MLP neurons of a small language model. Each row is named by its layer, matrix (down: output weights) and neuron, and shows model dimensions 0-127. Each number is 200 + 20 x the weight over its row's rms, rounded and kept within 0 to 999.
After each neuron's rows, "fires before" lists the tokens most often just after its 100 highest values on Wikipedia text that the model never trained on.

L8.down652,217,203,228,196,238,214,180,201,200,181,235,174,188,189,193,170,209,220,188,198,219,215,183,177,198,210,210,207,197,194,179,172,203,242,224,226,233,208,214,196,227,198,199,208,215,186,201,188,213,228,193,177,192,221,192,190,205,206,198,204,197,217,196,188,215,232,202,146,205,209,195,183,188,178,187,182,169,191,175,219,248,170,198,182,213,182,212,207,197,203,188,172,234,203,204,221,210,212,174,199,143,202,230,195,252,209,174,215,175,175,215,193,236,184,194,205,226,175,194,193,186,159,210,216,180,231,203,194
fires before: ",", " the"

L7.down164,210,199,227,217,189,181,161,206,203,185,236,206,194,224,199,226,171,189,178,221,209,200,211,196,181,193,204,213,208,186,199,212,214,252,194,218,187,189,210,174,230,231,208,214,201,180,169,215,175,212,189,221,229,199,200,203,158,247,212,155,220,165,214,232,216,182,204,203,213,193,210,193,200,218,237,215,213,172,191,202,204,164,200,183,179,193,197,189,221,245,194,211,177,197,180,215,192,199,209,191,191,210,164,219,220,193,216,199,216,218,154,206,174,181,209,178,203,166,212,200,202,187,185,200,221,200,187,216
fires before: " |", ",", " (", " in"

L8.down799,187,249,243,186,232,194,180,244,173,160,207,220,217,198,176,209,219,193,230,179,227,184,184,215,213,170,201,226,186,200,217,213,208,201,218,170,225,196,198,243,196,214,191,176,245,162,211,225,205,182,192,193,161,191,197,169,195,209,219,207,169,172,207,197,201,197,173,203,223,209,173,192,191,215,174,205,199,206,179,191,221,206,213,180,149,176,184,187,199,202,221,184,236,211,221,190,202,211,202,207,161,172,180,225,164,212,191,226,211,216,192,208,188,197,189,182,193,195,210,215,233,179,187,165,177,193,215,191
fires before: "1", "2", "9", "3"

L7.down320,206,228,207,188,228,205,197,223,176,211,214,178,199,206,215,185,212,204,164,223,202,185,196,186,185,219,193,195,175,200,247,179,215,186,155,227,199,180,188,209,201,213,222,198,213,195,197,193,216,145,198,236,216,180,184,180,233,183,188,196,228,246,224,230,191,204,233,175,195,221,208,212,201,172,202,196,184,193,244,179,181,156,187,217,149,188,223,216,220,202,215,225,215,203,237,202,163,216,195,211,206,198,187,230,173,134,188,213,203,206,215,229,182,214,211,191,236,214,176,211,194,185,194,207,219,210,213,192
fires before: ",", ".", " |", "9", " |\n", "\n"

L7.down91,158,197,146,190,178,170,194,187,197,170,187,218,205,220,222,195,198,225,201,198,209,169,236,203,222,201,204,231,206,181,203,196,184,219,186,231,207,209,185,193,220,184,168,187,205,207,216,226,233,188,183,184,224,188,192,157,184,247,193,198,182,203,211,199,200,191,207,194,215,178,208,195,202,189,195,210,221,184,231,190,170,198,194,237,193,187,172,170,188,230,224,189,213,189,197,199,221,188,222,185,279,180,196,211,209,228,162,206,234,201,170,253,214,209,218,200,182,209,155,189,212,194,191,243,204,181,178,208
fires before: "|"

L2.down763,210,191,191,172,236,189,204,210,151,195,197,202,191,194,205,271,231,218,216,196,217,205,197,170,192,205,222,168,196,229,189,194,214,201,186,205,207,182,166,188,194,228,214,199,201,196,198,187,185,220,217,179,201,201,167,186,223,200,210,192,234,197,188,198,202,201,219,186,181,204,204,249,186,240,165,201,206,197,222,187,243,206,171,215,220,244,211,201,185,194,197,198,204,218,192,207,192,209,197,193,212,192,191,218,200,180,216,174,219,220,208,183,157,177,236,196,193,210,203,169,188,204,207,179,155,206,208,209
fires before: " |", " %", " ", " |\n", " L", " G"

L5.down125,223,198,205,211,136,197,220,188,194,209,220,197,191,221,206,188,219,198,181,241,205,208,170,186,212,221,192,221,209,198,199,219,196,174,212,147,223,222,168,230,191,191,229,182,215,228,218,180,174,205,219,267,194,187,205,199,235,239,175,215,213,241,157,192,207,223,203,191,199,196,227,216,210,216,181,218,201,211,203,165,177,190,173,214,204,182,180,212,186,195,225,224,208,193,196,161,204,170,181,212,175,178,181,180,209,214,242,212,190,172,234,184,184,197,207,185,196,200,173,227,212,202,214,208,175,165,164,195
fires before: "|", "\n", " |\n", "-"

L2.down232,211,205,199,191,150,188,166,204,170,196,189,183,203,212,212,205,202,196,193,180,205,211,201,197,213,233,202,221,173,179,210,193,186,195,189,178,197,206,161,186,189,189,187,239,217,201,224,175,207,162,183,222,202,188,167,226,199,198,179,218,192,197,179,211,191,181,155,198,263,193,188,177,210,186,189,231,202,200,200,185,186,154,172,232,202,138,192,206,224,238,228,221,211,174,190,179,212,198,180,167,203,211,165,227,211,181,213,203,224,206,193,228,188,194,213,216,202,199,202,191,236,221,220,184,210,214,211,185
fires before: " ", " a", "1", "|", " an", "Al"

L8.down1011,197,182,242,231,178,205,207,192,190,211,193,206,253,157,233,185,209,194,212,197,124,192,212,188,178,174,170,207,199,215,196,214,196,236,200,216,214,163,185,206,208,212,210,200,195,194,225,165,227,206,175,208,212,184,201,197,208,219,231,184,192,192,190,194,208,181,171,218,242,208,193,209,167,189,218,199,215,212,190,207,136,198,205,188,198,158,177,202,173,229,168,189,186,215,182,176,206,186,204,195,185,196,196,199,185,215,231,188,198,213,185,222,195,195,167,222,194,175,227,208,196,176,202,185,201,180,175,220
fires before: "9", "0"

L5.down73,157,193,197,206,212,219,186,215,223,214,177,198,221,238,219,155,208,226,222,198,227,215,215,223,194,159,204,210,196,179,223,201,205,215,197,197,170,229,191,213,234,197,228,231,223,197,201,206,212,195,182,246,187,188,187,196,182,204,204,209,214,217,185,173,209,202,199,207,190,210,205,196,190,228,228,220,208,183,227,200,222,172,187,218,203,169,203,209,224,189,198,186,196,202,205,170,191,167,204,171,228,239,177,212,184,214,214,215,209,202,184,217,197,182,206,177,218,236,207,149,241,198,235,215,159,199,204,163
fires before: "1", "2"

L7.down706,226,197,201,226,153,168,224,185,204,219,223,205,215,137,195,196,210,213,185,207,174,208,215,195,212,181,172,200,193,210,193,209,206,185,214,203,224,205,206,189,229,226,211,192,198,227,162,196,192,239,201,204,215,214,197,210,170,201,191,222,210,196,178,189,208,175,187,204,224,117,186,190,205,176,216,183,235,213,212,197,202,219,180,165,193,189,185,199,176,206,182,224,197,199,159,209,256,184,218,242,209,197,212,196,170,211,229,197,197,196,200,199,214,206,166,203,209,197,196,210,198,153,201,179,194,193,175,200
fires before: "2", "1", "0"

L5.down177,190,208,204,175,186,193,194,221,203,225,224,210,214,198,249,207,193,208,186,195,212,199,187,189,200,210,235,237,176,199,200,210,179,192,160,210,209,175,163,196,177,180,219,177,194,187,221,178,203,210,205,178,220,202,220,204,180,215,196,192,183,248,174,242,212,212,222,215,183,200,206,167,186,199,201,189,184,169,195,220,216,188,205,206,196,181,208,223,201,213,162,202,216,250,204,182,199,200,169,209,217,214,189,209,176,216,206,171,207,188,215,198,206,207,220,156,176,185,213,194,184,171,208,210,126,221,211,212
fires before: " ", " |", ";", "8", "4"

L8.down42,235,217,240,180,229,167,231,228,244,197,208,239,185,181,187,169,183,225,221,199,225,190,221,186,212,194,199,216,196,178,173,199,204,211,226,187,208,180,219,219,171,198,216,211,201,140,153,172,184,209,190,222,204,190,210,207,221,192,189,212,198,204,170,209,217,228,235,162,159,210,178,162,180,203,189,215,207,192,174,233,245,198,239,220,192,210,186,223,200,178,190,183,193,201,211,215,204,204,187,230,200,206,170,190,203,180,213,222,191,203,209,205,235,204,219,176,193,206,189,204,186,215,191,196,195,212,182,180
fires before: ",", " and"

L7.down1003,153,198,205,189,219,179,196,184,212,201,164,164,176,207,198,184,207,180,201,210,204,209,211,169,204,199,212,210,201,213,174,225,200,183,213,231,209,182,170,201,195,215,180,194,258,184,151,230,190,233,176,211,206,203,155,227,194,184,194,237,227,206,175,194,196,187,214,162,153,189,210,190,206,204,166,207,198,202,221,186,198,198,185,217,210,193,225,185,189,189,216,185,225,227,205,213,226,211,178,183,236,195,201,203,196,166,195,191,184,200,215,191,185,189,220,202,205,193,211,231,181,180,209,179,218,233,183,210
fires before: " ", ";"

L2.down970,203,185,202,187,198,194,241,187,198,204,193,221,176,182,183,194,195,206,242,213,219,255,192,210,215,206,217,212,204,178,190,187,202,217,181,168,203,207,195,204,230,199,220,180,189,162,209,209,230,221,173,227,177,195,229,210,189,206,216,186,181,243,190,197,214,190,231,182,231,215,187,220,216,203,218,195,173,189,174,203,206,227,197,229,171,194,205,201,235,174,176,200,224,184,193,201,191,199,200,200,183,190,214,197,188,234,172,173,169,160,230,189,197,205,194,211,159,195,191,197,219,208,244,189,153,201,200,175
fires before: " |", " |\n"

L2.down843,207,175,202,183,189,209,204,202,208,220,179,180,216,189,222,192,178,224,194,205,214,195,207,223,236,206,172,210,180,197,241,154,226,204,195,168,211,177,223,201,217,171,217,206,178,198,181,191,223,198,201,179,223,153,201,181,219,229,180,188,191,243,209,179,196,205,201,160,158,171,203,199,192,217,243,182,193,192,197,208,212,239,166,221,207,202,212,184,199,190,199,188,236,210,215,197,233,201,182,191,226,247,197,229,167,183,223,223,189,218,217,183,167,220,202,217,218,178,238,187,226,187,215,174,202,188,188,176
fires before: " |", ":", " by", "N", " |\n"

L7.down877,187,205,217,154,172,198,200,190,200,199,181,219,199,201,216,233,199,172,237,191,175,210,153,200,202,208,205,193,193,194,238,204,204,167,223,214,181,235,223,229,172,192,175,192,178,192,218,202,206,217,221,205,185,223,227,231,192,202,196,182,180,218,243,184,204,200,235,206,233,192,208,231,200,230,183,192,186,204,208,196,170,179,203,202,189,246,204,207,198,203,238,208,201,175,232,195,201,167,179,205,223,167,182,222,183,184,216,224,206,189,228,180,205,200,183,188,234,212,177,201,218,158,190,210,193,231,189,221
fires before: "|", "|---|---|---|---|---|\n", " |\n", "|---|---|---|---", "|---|---|---|---|---|---|\n"

L7.down768,186,196,207,172,202,174,199,196,227,194,235,142,200,192,188,236,197,187,240,222,214,229,226,233,217,184,206,223,188,195,165,220,192,166,241,197,202,157,227,215,179,200,223,186,200,216,206,189,175,214,208,196,186,198,156,231,187,215,205,221,207,221,142,216,164,181,221,252,209,187,211,210,184,214,229,193,212,202,161,214,184,210,193,210,210,195,203,185,233,215,190,213,203,190,197,207,210,238,193,196,187,216,186,249,198,177,204,212,194,194,217,201,179,195,212,161,172,217,205,216,180,197,182,201,227,191,193,156
fires before: "1", "2", "8", "6", "3", "5"

L2.down105,181,183,205,214,221,207,190,172,200,214,201,187,217,232,215,207,190,192,184,191,215,200,234,188,195,210,181,212,214,220,220,195,220,203,228,185,177,206,203,161,189,191,201,198,187,190,221,219,187,229,223,198,193,229,202,222,200,206,215,173,204,226,184,229,231,207,215,213,200,198,202,193,207,228,177,188,187,222,146,203,195,234,190,187,242,175,219,209,224,209,162,199,225,212,215,215,153,214,167,205,172,170,174,228,200,231,182,210,188,204,205,234,211,223,227,220,192,180,210,190,196,183,178,188,195,174,203,179
fires before: "|", ":", " ", ".", " |", "(s"

L8.down612,180,204,225,197,185,215,167,230,227,180,205,166,197,196,224,187,205,197,248,167,184,188,220,192,189,211,214,189,196,175,215,198,215,155,181,182,216,192,202,190,194,200,221,174,186,217,206,198,198,206,214,215,227,237,220,190,207,220,229,191,184,192,203,214,194,201,200,219,171,207,168,172,219,218,167,203,180,222,177,193,217,181,208,199,224,204,216,193,234,213,207,208,220,204,175,191,193,195,171,197,210,199,178,201,230,217,230,209,177,218,204,178,176,204,189,155,181,240,162,229,225,214,186,184,193,184,189,208
fires before: "0", "1", "2"

L2.down327,195,226,163,190,172,226,198,205,224,172,180,193,195,209,209,217,227,193,253,201,181,211,196,211,191,190,189,226,172,191,212,196,208,174,199,216,190,177,247,209,177,192,237,210,204,225,215,230,202,169,205,215,210,253,178,195,196,226,180,239,195,243,200,224,166,208,247,221,185,192,247,185,187,220,204,189,194,206,213,193,219,173,225,219,206,199,189,214,232,174,205,185,193,202,175,180,197,213,194,192,213,214,188,195,183,174,204,181,222,166,190,211,195,207,192,163,160,243,190,164,223,208,182,243,196,200,195,167
fires before: "1", "2", "7", "3", "4"

L2.down613,193,214,221,236,195,201,196,212,211,207,221,227,207,202,180,204,187,180,203,242,193,229,192,180,215,179,200,231,213,181,220,225,216,224,178,227,151,216,166,203,164,202,192,206,160,207,203,187,181,189,196,231,209,206,182,200,199,191,221,196,192,180,204,218,232,237,228,185,179,217,197,215,263,224,214,229,170,162,188,205,232,187,162,189,213,196,200,215,216,210,213,178,184,155,196,162,188,247,209,183,192,220,222,192,191,187,211,201,223,179,185,206,238,232,235,223,205,212,201,192,212,187,222,203,199,214,200,202
fires before: " |", " |\n"

L8.down940,212,179,220,213,207,195,221,164,202,221,137,214,211,215,221,186,199,180,200,221,215,206,178,214,220,181,201,198,199,186,198,194,230,210,183,217,198,236,194,200,203,152,198,211,229,205,200,214,170,231,180,234,218,234,192,202,191,163,194,191,201,219,206,159,201,222,172,158,214,181,229,199,212,207,238,223,171,193,211,201,199,204,184,188,213,199,225,230,207,235,150,242,187,175,191,151,192,223,204,206,238,198,183,198,202,225,197,211,206,189,225,188,216,200,179,195,187,178,214,187,219,217,218,196,172,189,201,213
fires before: "1", "2"

L8.down388,159,171,177,204,160,213,192,166,229,212,200,201,202,224,223,228,246,239,196,187,203,167,199,223,186,179,197,204,208,183,201,152,193,184,150,238,200,171,187,216,236,187,200,173,220,199,195,235,176,180,211,206,219,227,180,187,210,225,193,189,228,226,215,231,201,175,228,208,198,211,215,198,183,133,194,228,218,216,221,217,210,176,180,214,199,166,183,206,219,246,208,164,203,226,237,166,208,209,182,223,192,182,213,219,214,205,199,175,195,217,220,182,195,183,210,190,217,180,205,194,187,218,204,182,205,180,174,193
fires before: " ", " in", " as", " by", " to"

L8.down554,191,189,197,209,263,185,205,199,193,240,189,186,154,190,229,201,191,173,198,198,203,202,203,192,191,198,232,216,181,199,205,206,199,170,238,198,178,169,222,181,201,210,214,236,195,188,172,207,199,218,206,214,207,166,188,229,203,201,246,186,220,184,204,163,227,188,179,206,195,247,166,225,215,211,176,221,188,195,175,205,244,181,193,159,196,200,202,192,216,238,189,223,204,199,220,181,213,199,178,228,296,185,179,195,185,171,200,196,217,197,195,198,181,188,189,201,213,190,184,203,194,204,208,145,211,219,210,206
fires before: " ", " Party"

L8.down599,202,198,222,200,197,242,192,204,235,176,171,192,183,201,164,199,196,206,198,183,192,200,286,208,143,205,207,215,169,213,209,205,192,194,188,187,183,209,216,194,230,209,205,194,211,188,211,239,191,214,185,209,217,159,174,213,182,203,208,172,181,190,235,202,175,222,211,214,190,211,216,207,192,203,184,176,192,209,207,219,209,190,233,162,232,211,201,184,225,232,178,221,172,224,224,207,210,209,180,222,179,165,199,222,209,165,187,189,246,211,183,211,170,223,194,173,210,207,239,163,198,204,167,175,233,211,162,187
fires before: " ", " |", "0", " the", " a"

L5.down136,197,216,233,166,191,195,185,227,205,229,240,196,165,208,157,196,217,163,200,186,194,197,178,203,172,179,219,152,201,212,230,167,194,203,168,202,211,219,212,190,195,219,220,208,199,209,216,176,211,198,197,221,181,174,185,179,178,194,214,181,175,194,173,216,186,185,221,190,207,185,220,169,201,218,248,209,188,248,187,222,207,195,195,206,193,211,189,190,195,212,197,155,193,184,189,177,218,187,175,170,198,233,195,172,212,163,187,222,190,220,208,210,182,200,203,197,234,198,213,158,223,178,223,188,185,199,233,212
fires before: " ", "0", " |", " (", "km", "5"

L7.down858,201,182,207,205,183,228,253,210,189,216,223,193,213,223,201,194,163,185,215,184,198,199,229,204,212,235,207,205,194,166,219,185,180,212,191,226,171,203,192,180,196,194,190,181,170,187,195,185,192,162,198,214,200,204,223,155,202,194,171,208,203,204,216,194,237,193,201,203,229,179,224,195,240,216,184,202,187,205,185,215,217,192,202,178,172,186,194,184,201,176,208,194,213,203,215,198,226,205,187,213,206,206,222,226,217,198,165,210,211,217,169,241,176,193,206,181,178,188,196,210,227,166,198,188,199,227,187,231
fires before: " |", " |\n"

L7.down2,202,225,187,162,191,202,198,159,198,209,169,178,226,190,199,242,204,200,198,163,182,202,206,164,193,217,186,191,187,171,207,218,230,184,213,191,179,219,195,205,171,241,206,195,196,222,162,203,153,201,188,211,191,182,206,185,169,194,217,225,187,204,194,191,208,223,182,219,215,175,217,204,187,166,219,199,212,190,179,201,201,213,220,180,216,189,188,207,193,172,181,221,213,194,198,232,199,208,192,208,196,191,252,210,191,210,232,191,197,201,220,186,179,200,196,207,187,159,191,198,199,232,203,193,194,197,187,238
fires before: " |", " (", ".", " ", ","

L7.down165,170,234,197,197,246,209,189,236,241,185,188,211,248,212,202,228,227,195,217,170,187,183,210,205,211,207,172,220,192,225,185,215,174,204,173,195,236,194,200,202,203,197,187,190,217,215,171,171,206,185,225,217,194,201,220,221,224,173,197,233,182,211,177,188,187,233,207,218,212,172,183,184,197,237,206,198,191,219,167,191,199,183,229,168,181,202,218,206,210,204,177,176,204,208,224,184,217,214,217,190,202,201,194,203,185,176,217,234,182,198,202,169,246,173,205,170,178,216,190,233,197,191,236,178,189,205,198,190
fires before: "1", "2", "0", "3", "5"

L7.down159,199,223,198,176,227,229,195,175,209,181,206,186,209,169,189,167,171,207,186,206,183,226,210,207,219,220,172,178,205,239,241,206,223,215,191,213,202,197,228,230,187,207,196,225,194,205,175,217,197,213,180,233,209,173,165,176,216,192,229,201,233,174,208,173,206,211,200,202,165,201,228,210,212,212,188,193,186,181,208,203,220,196,238,178,195,174,181,222,183,213,174,158,177,194,231,216,158,209,219,210,250,183,187,186,243,186,212,237,205,170,218,162,204,234,164,245,183,194,239,194,200,209,222,185,193,205,173,182
fires before: " |", " (", ","

L8.down92,218,195,177,185,237,170,196,209,202,176,206,191,204,212,185,205,280,208,238,212,199,197,228,195,180,173,195,178,186,192,198,165,191,202,216,210,272,191,226,203,217,196,209,208,221,191,191,180,235,220,198,205,206,210,188,192,242,182,202,202,185,151,183,213,224,184,187,219,192,198,173,172,181,210,197,222,183,201,203,221,210,202,227,217,201,198,189,196,189,198,219,172,247,217,201,185,215,181,193,151,216,176,229,221,177,175,201,197,205,189,200,182,202,196,239,195,197,233,202,219,201,225,193,203,189,181,197,196
fires before: "0", "5", "1", "2", "3", "4"

L5.down746,192,227,198,183,158,190,198,204,198,233,199,178,198,208,200,175,241,196,182,239,223,220,162,181,247,175,186,213,187,204,217,226,216,171,200,188,223,206,178,167,192,203,210,195,226,161,174,203,165,231,196,192,184,209,203,173,196,210,196,155,188,207,185,213,213,221,215,208,170,226,212,193,214,203,211,192,226,165,201,155,205,184,246,231,211,163,173,210,192,197,212,210,214,191,210,173,194,203,155,207,198,220,210,223,195,203,201,198,200,208,169,180,223,195,193,183,209,214,223,206,221,178,234,209,167,222,216,233
fires before: "1", "2", "8"

L7.down804,232,159,202,191,200,201,186,229,204,241,188,208,176,185,195,206,146,210,189,189,189,191,184,193,220,183,199,216,177,202,185,204,200,217,220,240,180,185,226,210,201,220,180,167,173,194,157,176,185,172,188,179,245,226,199,152,181,190,209,181,219,195,212,193,203,222,195,209,221,176,201,197,187,232,207,228,192,197,208,216,199,217,175,228,201,177,202,223,179,164,207,173,190,180,174,198,184,166,228,218,232,205,177,188,257,199,232,194,233,191,169,210,171,210,197,220,195,169,190,191,241,188,192,200,183,211,200,220
fires before: "0", "1", " |", "2"

L2.down457,202,210,218,201,207,176,174,196,190,191,225,182,209,175,172,196,189,190,220,187,194,187,188,136,184,173,201,209,212,207,189,224,196,183,222,209,231,166,174,177,167,211,201,206,195,179,193,194,213,220,197,195,183,155,206,223,182,190,202,199,199,212,236,204,221,202,227,218,193,164,213,209,185,183,192,200,190,190,182,191,205,211,240,184,269,188,206,211,185,198,166,183,180,184,187,163,173,200,188,195,222,196,189,189,204,235,209,194,224,208,172,192,230,188,227,218,174,198,192,221,193,189,170,190,187,205,204,203
fires before: " ", ":", "un", "a", " ("

L8.down953,230,210,235,183,208,219,202,208,202,200,213,201,194,177,210,215,173,181,202,209,213,193,254,210,207,203,224,176,196,206,206,142,168,233,206,195,237,233,227,187,171,195,194,211,203,208,189,194,206,211,212,216,217,224,219,208,226,205,176,207,205,203,265,206,193,217,203,182,205,194,169,184,210,227,168,170,185,202,219,184,193,209,181,196,200,174,197,189,216,145,176,168,171,233,166,195,202,211,186,164,234,209,180,197,221,147,188,234,222,215,190,190,166,225,221,198,190,212,220,210,210,187,182,224,181,176,209,202
fires before: "0", "1", "3", "2", "5"

L8.down294,209,203,196,202,181,203,162,179,212,198,177,181,212,184,192,182,188,177,242,180,200,153,225,204,193,209,207,195,178,186,203,187,181,204,149,204,228,212,160,171,226,178,199,220,174,192,225,214,213,211,250,194,203,188,227,211,194,219,198,199,191,169,199,199,192,226,246,170,229,216,175,205,220,168,217,234,203,213,211,192,221,181,231,195,182,200,163,174,165,191,218,191,213,223,205,194,185,186,190,241,185,179,198,220,203,241,133,203,236,204,210,180,183,186,194,186,238,202,238,206,202,199,199,193,177,194,193,197
fires before: " ", "0", " the"

L7.down721,209,196,185,226,170,140,194,211,199,182,204,222,222,188,182,191,148,194,184,227,210,236,219,208,220,161,199,193,171,184,184,231,206,219,176,224,192,198,188,212,182,174,168,195,236,193,187,228,179,182,183,185,176,198,185,176,207,225,195,183,187,184,180,164,261,245,191,208,232,178,210,202,208,187,206,222,221,192,223,194,199,195,185,192,203,173,194,215,232,177,214,217,201,201,213,216,181,201,194,179,207,198,198,216,200,183,213,181,218,198,181,169,222,232,187,210,223,214,220,182,247,210,180,208,217,176,211,224
fires before: "0", "1", "2", " Carolina", " "

L8.down50,195,197,205,200,260,201,191,174,181,205,219,198,229,207,200,165,237,172,215,206,163,215,213,176,201,215,226,208,224,197,223,228,214,207,190,203,199,171,202,210,184,221,205,176,183,140,181,243,180,222,166,186,196,196,166,194,209,211,164,199,211,215,171,217,203,199,204,203,172,206,218,192,202,190,213,219,183,159,201,189,202,186,193,194,202,206,176,183,213,195,182,190,219,173,180,187,201,224,208,224,233,218,203,214,205,178,169,211,198,176,227,191,203,217,204,243,203,213,207,226,194,189,204,200,198,226,201,193
fires before: " |", ",", ";", "\n"

L7.down562,217,197,216,221,166,210,176,175,195,172,193,178,212,187,248,196,202,209,193,219,155,177,194,184,217,172,179,175,201,182,193,186,165,172,218,201,197,229,193,231,206,222,180,186,193,208,218,192,185,197,203,181,207,177,211,252,210,205,207,179,199,226,195,176,215,171,206,194,237,191,219,188,205,193,190,207,221,220,203,205,205,177,200,200,195,178,195,192,191,224,187,201,218,224,173,206,246,183,211,165,234,153,208,222,198,225,207,212,231,201,199,229,188,197,205,158,215,233,203,248,182,199,195,202,177,205,212,243
fires before: "|", "|---|---|---|---|---|---|\n", "|---|---|---|---|\n"

L5.down613,193,204,187,202,199,190,167,178,216,188,169,190,242,233,198,152,220,190,196,210,223,183,195,213,214,193,201,239,215,235,228,192,186,194,193,223,206,181,216,184,200,192,176,184,180,177,220,217,220,162,197,223,242,199,187,187,200,186,176,213,243,210,233,188,186,208,173,193,228,195,172,167,202,224,205,185,163,216,183,195,205,198,242,224,202,221,192,196,198,234,165,175,174,214,198,179,147,200,188,234,230,198,185,175,159,196,222,205,207,183,216,189,177,221,208,211,221,203,221,165,220,223,226,202,180,202,190,179
fires before: "0", "9", "8", "2", "4", "1"

L5.down8,199,191,181,239,199,196,173,206,217,208,193,184,212,208,196,220,172,184,191,181,202,190,245,172,197,180,194,201,180,189,217,225,196,220,212,253,182,187,213,159,233,196,220,184,251,196,178,197,209,197,196,223,221,196,216,195,232,190,195,200,159,180,150,204,178,214,232,210,215,213,201,208,192,214,210,232,179,216,191,195,216,187,226,201,246,219,208,200,214,182,210,224,216,223,194,198,219,166,158,187,197,198,197,228,200,190,220,207,190,191,180,195,200,215,195,178,176,178,184,211,213,227,177,189,194,225,226,212
fires before: "0", "9", "8", "5", "2", "7"

L5.down323,167,206,179,203,193,238,203,224,140,181,165,197,191,210,184,228,230,203,225,192,202,162,148,208,232,213,204,183,229,146,197,173,217,211,189,194,213,211,194,183,215,205,177,184,184,187,200,219,212,196,190,217,192,201,192,180,202,205,195,191,187,224,198,206,208,204,187,206,202,192,188,218,183,217,224,197,219,220,179,224,208,201,211,193,227,201,219,228,202,166,228,218,228,215,201,170,198,211,169,163,207,203,219,229,211,238,208,196,192,229,210,183,167,233,198,209,185,213,234,215,203,200,183,206,176,180,195,183
fires before: " ", "ius", " |", ","

L2.down512,228,165,214,219,230,192,220,225,209,190,255,203,184,180,213,171,178,199,195,192,185,205,212,172,195,180,213,206,178,215,204,172,215,180,180,165,225,179,196,183,185,205,202,189,195,222,197,165,218,190,197,197,210,178,222,228,183,208,206,174,200,213,215,191,210,223,213,203,180,222,202,201,167,210,221,177,162,195,199,227,197,186,205,189,205,174,223,204,162,187,202,194,186,197,215,205,184,227,198,211,189,189,173,221,157,193,187,200,198,181,200,193,207,204,209,217,222,215,195,233,181,174,207,171,221,184,219,209
fires before: " |", " |\n", " UTC", " "

L7.down286,168,186,178,189,173,185,227,188,200,207,230,198,187,173,195,169,209,177,176,203,227,188,223,210,173,195,224,165,187,175,217,207,215,195,182,188,193,215,227,185,213,235,196,233,199,182,204,180,201,222,196,203,186,225,182,172,174,195,225,177,230,169,193,214,205,208,206,211,176,187,202,204,214,183,165,193,176,214,190,204,216,195,178,173,219,229,196,179,183,173,192,157,207,198,192,175,202,227,189,198,217,200,192,160,193,184,208,219,184,183,162,206,221,190,193,192,231,204,206,225,177,223,209,165,191,200,190,225
fires before: "0", "9", "6", "5", "2", "7"

L2.down3,220,215,191,198,213,199,212,180,226,198,217,184,229,219,189,244,214,170,208,186,176,197,195,179,203,161,207,198,197,162,228,215,215,237,226,222,205,172,214,207,153,193,202,220,215,186,174,197,215,202,199,199,214,219,209,212,216,174,200,182,188,246,182,186,173,203,196,202,195,197,165,174,210,216,167,210,159,184,206,180,155,171,212,230,239,235,228,198,217,159,188,195,173,210,218,189,181,215,201,230,219,225,198,176,172,232,202,194,153,180,183,170,230,232,197,155,181,219,209,189,192,201,225,201,192,184,207,210
fires before: " |", ":", " to", " also", ","

L7.down827,202,187,190,231,237,167,177,201,181,202,181,203,211,196,208,237,201,207,181,217,198,198,181,195,183,196,208,213,224,187,193,190,210,181,202,224,229,215,208,207,189,188,193,185,200,217,201,177,218,201,204,202,171,152,193,215,216,222,209,168,176,201,169,239,193,214,249,212,221,191,155,202,200,214,173,208,165,188,210,206,205,210,204,196,204,200,230,202,184,215,217,204,190,235,192,192,208,179,178,204,202,220,191,219,190,180,209,187,227,211,203,218,190,200,232,195,232,218,185,189,174,229,163,193,197,157,183,204
fires before: " ", "0", "1", "4", "2"